Weights of a small transformer language model: 29.3M parameters, no biases in attention or MLP.
MLP neurons of a small language model. Each row is named by its layer, matrix (gate and up: input weights) and neuron, and shows model dimensions 128-255. Each number is 500 + 50 x the weight over its row's rms, rounded and kept within 0 to 999. Numbers have three digits each. A neuron's up and down rows have the sign that makes its largest values positive.
A block is one neuron, or neurons of one layer that tend to fire together. After each block is what it responds to, as a language model described it from the Wikipedia text at the highest values.

L15.gate32:515580461409521499461500474453434563603470439505533602520528445415482479433435539607587506565495524521521386503543427496503582430569465487470465516473499525469430457581451469434497517543423469532554540556511503630547496517444518521601535529453505573567419453564493511374460493513547457487529557573480451526441540503602546402504533499494487610416484468517444596533509497450592469483482
L15.up32:592472449569432437516490502554560471573465438611489508509431559584486494506525529466491445604556610461572504528540459370556479493556482423544558450422477508506498572503454480456482529535518490453545515537518494496497461437571529444456544477390519535487546452536585530500455470478439458426570519542538508497514474539534523565489550515525413440472505461530418477554535461531564509551485
L15.gate562:506536513532548549349583491542494445566441466412579580566530545414547466509475520480528504570590425477536464496505562515465513492531577572507498542456455538415446496473472468568550436472512531477509556580507578489525475487442495526524498474503500471499505569582489473506579469523508487486538475510452457614531524612395499453479580545442481439490498473518478524506538421487498475413593
L15.up562:433535548475548571541509481480444480525502590427585546510463555466477547551487539447497462444428532465542435471498492543448553477515478513495451451498616575448425553535476469397370551510518504580485470487449434584466509445471586509458510456456513548425443500454531563504524423453479483417554538397489467407480401588457492534611467461549497556561478525475455542524534516514450476560509
L15.gate937:551550442472472437442482529574454556489506447569475559423491554494433417528511514434437575533466514382575428465472388541415499473544533521559540449525533455449586412564485535525474501472480496501498516532565440541449519547472503562522442476510506549455473491432465565426547469516408440550499500471492476525505489501516507380549556431464507559467500468397458513580556523491419510471550
L15.up937:481543526517539549430488488462449449576494549535594453466511603439494521541564479414613503555458526550493447543548521432562432524476517493539487514534494480535512525511405469532497446444438470472564515497443393546397556554484555362554515508442582549453602566437438496409488512483524520573496444561551419537508431495521508581421521547447541527585587460490488486477450500439502472524457
L15.gate1025:535473480512551386525460477495455509517562454441407480580544547518571527527517520493486599543572571439602491472459562500492457551497524528547565430450437497593411503429421475512478518632475658491520420507553599568586539522565480376499560473577507481457527440507572501498529514434538554545498491520435503571496569529431533497400570532460560462514520465495498506494521563470545586460463
L15.up1025:567540468416595584460448475583456592558531461480491514521513515479454489528421544559419529490531385565572438570426457547549556433474464493565477538528487509484542421438519416553474478594557564437590536448530428575465524491496500520434445500473435562511443539507581557542565557400497448523494454524492530500560508482501475404487381570491543583433417471543454548454598457465563493516458
Table-cell single digits

L15.gate393:493472447454404508609472472426387553508444525530466503515554529430431423532550575498531429520473469516537492399416517448480447433481605538586570498528522515445517517538498507474426460571481506462433499525490495507451536483571524514508548568545467425491480527525498459491518440474434488523579429553545488483552488583480524492555517579564475437422541499498466529491461484524552464481548
L15.up393:524460477590491598499588550538549491459445563448627478511430455552455439537614542492560560506437493431526524555459517599562455523596482446547484511449470400606515540488499474461560489448592475501530516509469605478485462485523467493514438499517584562455546516481466434474489488550458496557441462496455462476520475511472603534524502506489472501515477483480485543477467502472469435537496
L15.gate617:555445451475480459446434540614540518499469521559504552447504506472488538530476495478469473551495503516568557447442488475580451478571526513596458507574480609497403481490474365537564490461505516469504489499495604525487556513543539525467535442550471452559441473492508520513623477464518495558525429579488496555522573458517548557562446453556524490529530484555499533526461524587413472533380
L15.up617:516453457501540530538480565506474488529536522560433521459470518498565542402526417479480498554428478452381523481521548472591509573604511486521468509475545556509476487407490483519508484526492481473428469484528538464449548408556487583491563566534508463446455458561509515536584536565499445474552525471557483501482400450493516460479450593553545448567524520497500545536451489525488453531476
L15.gate720:548561436433495461562551513454495511484520484472536442502516476439445474548571513486495491509505461531434502488444527421546412471607485566570556456573500512568566470487602474568534415476530560503481545529422537433549525512567493510448490507475510575467450472424536457542447385491511533570468459542604530446481511505427528479497502510453515586468544456488532540468468503399485500600511
L15.up720:492521452549553466467460491515449578554523522495482499518458524546459434491531461503486500538482459485430537436529569527575537623503509503539507518536547501489463519493397473484574423403498511397451425494556544476557549473564569514554576626641420606434563476472519461472574536591405567415529519501578500525501480498464520491467490590514466505444554518455556424471449426486397406556440
L15.gate900:538493511430533447484410610592420451456534533453576431548485481490518394605417496430488471506542504471471546455458492416472401479623457502547466501576480550498455429444548509424428573405532543428448549498499530497440437562594420520526488518515568580450489490512450453521506514487463545549498467534456531483406473543535436526488641505518381600548487460450451461497531495571456497498578
L15.up900:491498445545506530454439527541545464493525505498531514520512525467459538532414468559559513435485497475428482491464537497453493504542570505467469510435577623420498550456519414514409518476535618501491465543494538442582500458433494445440596500443486567476466488498480588458540436502491509570615464514487540474564539436428521519474430524594505403492462537579458424578396570483477485578503
Abstract noun endings

L18.gate817:548504455546487527471482533515336584376536489489535454495476503460505546435470501483501512494464525500590457450566526471437516403606514452524455453462457465516511538443509427589526482483552509493490518451490442583434492550494464475542427389445474552463398487530549469556506524502500443528572460536433565414458467578448509517460484528414493455509465467513534481498374431536449554474560
L18.up817:439495581542499476512444510478536509473540550412508467479441505481521497515527554518492473437431576496569414553483533417417523450495435554593542526452497457483475564508441535455459475511419482516477607490601460409556515501541501514490545434557525444406472482462497447514582461515475499491545556570561556520530469544484598437569574480380532559470508479471384477485595558428540555524473
L18.gate917:481573493503480395410455539522554494543413518476478572515547470431421505418532456472542422441562518485557451568437474583428557456469593526508538486446486576502609510468544540454502543505533454384432494515426523574517500460456422473435510510507454395459487474440501509503473451541447504520574530540549512514403491542506451573553503508455478525545486491528515483513393553494513551529565
L18.up917:504539479471494426490524523492557440453528462454532540519523541461549432567436523535568541402523586449533557573579534533559470549541487556549489497511437601579540468480517478563556492434405562490418431461522455542593445484487584480481500500538465554412499481569474452492391473557387508495563596592478447539483574532423485524527469522498485408574421505490472505447537529458481502527542
L18.gate1225:555512585470446491498386449492456484524451487549466586538474480479490571486407490433496483427594482472531540464530517529494541519569657620561613507479537484499434529499536510487407468541457473404396536486507454508491557486495567548490521564432421529481468405527551467502461508460479513506452533544555569486504538532472475470577571522487572381435460495381513402534499492499454454515534
L18.up1225:513509525461494496527419522550557572492495464441571500600476434559501463448435564484480485498522534452633540552592530477425482569552548603520515506517526419570564530487519452497459492544487463527478557509536474494518444465496572472471419468453535590611480436505606553550472541576520468522502492562488596461412548507441508405427559568557411403481449571507529422473474454516437565489585
L18.gate1264:530464483527481470504468440585517500420552445487449474589494465469445430612518460421559522486541567493490551540477498507461476400554463479595435431409508497494588481507464564486565593456514526479484581516478445408449481608490515508614441453485506522505516477553506505474481457509547485484591493576590574514560520491456542529488496533507511579478447553485488563473529482361467503529408
L18.up1264:534472434571461461429505560520525438517476409497458537488514528402459439581525556463442545362549570496473520469591457494508516453448561516514502521446481531496440466546515501512417424518563601393520477503545437517555529490515488501545453534480465445532564437521554545496543434528510555457533551581502595459498437486477609542552451512484498434446587545446388510518505417409499471503586
Table cell final digits

L18.gate378:437511401489543442590445530519402473526508555473478490500527538525543484543440502556430550522403497466559517480491549561564424531549566439573474501554470510478505471424516484535532544514472569425545546493538539483515503405545506441389637470536606463500496466582414482557487517376456487510447502512480474485518474576447410540496606466522511547418628499509635452590441541429435497591525
L18.up378:585601515365445530550523555568508494510464581491551495520534502574373541464504466473584432555491551476375471586539567559525472523498453544530469448516540471488548488439540587470550476510520542564413459448505525498409484533549502500427535570488517534470441430530560543479553484489460414576465466599566498514496452535484435495530483487595434549461522518412468466407580426519447516458540
L18.gate487:546598494463506398503494473512448490479540572468439410549519503537508401510496447533484448564500400535443553419429527508458513461541506584437469506544477516482457461527540440563457463506454527400495443558553552621519473502578499484511573634512647512489529424546554419519551464535470545530537503543546497535478425538555500560478516486482508449460580589462490568459503598517596504544504
L18.up487:406487429512472557435474510447563506445476476597429481554612517520535429589580504523503489466444514495455550559432434449485510554499506541612531503406503470534535441399477482430472543510518522542421482513497572498527530374506461517447501513490447530521593449558558456590562498553420543455427409489532446482537504417471526532523442435553424534488522459495438547560492468534511431590539
L18.gate549:444413470507483474491541554550490550461422494477413423559406457522480439504492531523507404509455449610556504520398530502479547432543611460501549491488540554463425542539497502509400512471559489485463464492553517514527486518470424504471478597416460458499504476489461474517535510438456430431601454439505501531511595539540480518533473510544433489470483580493440527543473466516476475586431
L18.up549:380483470420365509489564486570536501403544474455486483544480572523618529462506538493490440535448397419574551535489467410546517485573489478436458453435524503507415502472429471494552495447370525533489468413533513455475521478519483478453475438490446528490472532487463464507480420457453506441587498565565451571507471483504505556474420513534422448491484436538459513536424470528484506525512
L18.gate1309:575493467557509567527483544436442443580482504516503493528400507514485433523418504496560450532557498524466510514467510518518416480550595498523464561499511627544478390522565447551473543458541510443570458552482636507442428430514544464413598534393496579420491458481487531564554516487564499478459442497522515487508552563504531471477481462502482483566534493501456515439428519413508457460510
L18.up1309:492505392515519511559485487521551448534414498570425460548510448500510505542579579468471469547532471479475500514474494566589466500571456480504459522585533545524502368446548499535535526594596511478461523476469516496467520505601585412475525555531552580455567456546474443491636488575497537525434525469478592403469582475371549533472465519575444423555473537471484507535454483509577342476531
Noun-phrase head endings

L8.gate1224:594537553535514441488425447485528622520440451509476508476455531570387496568475412544531484487496514406502573559466581533573435431479514500490442514528492460527528469536399494470465560470461545396549478528489524556485535433500460451476520519427423503483521603602438519574423593463479448460528475514424488572549498442387578489547513582457499523499542507519410504496458504507436512517553
L8.up1224:549541563496498527475500432451562505620562460486487593586555568436439496418557524515618505432461498520528491458510494570473438522424540526532491544473485460571500532546531557446485526495540560492496415480537542550559606504580519548547519515405538472554482473573520499543610547456474430459573542445514580474449494523445525648474519519447496486506434443558529462463561450429430491452495
Digits in table numbers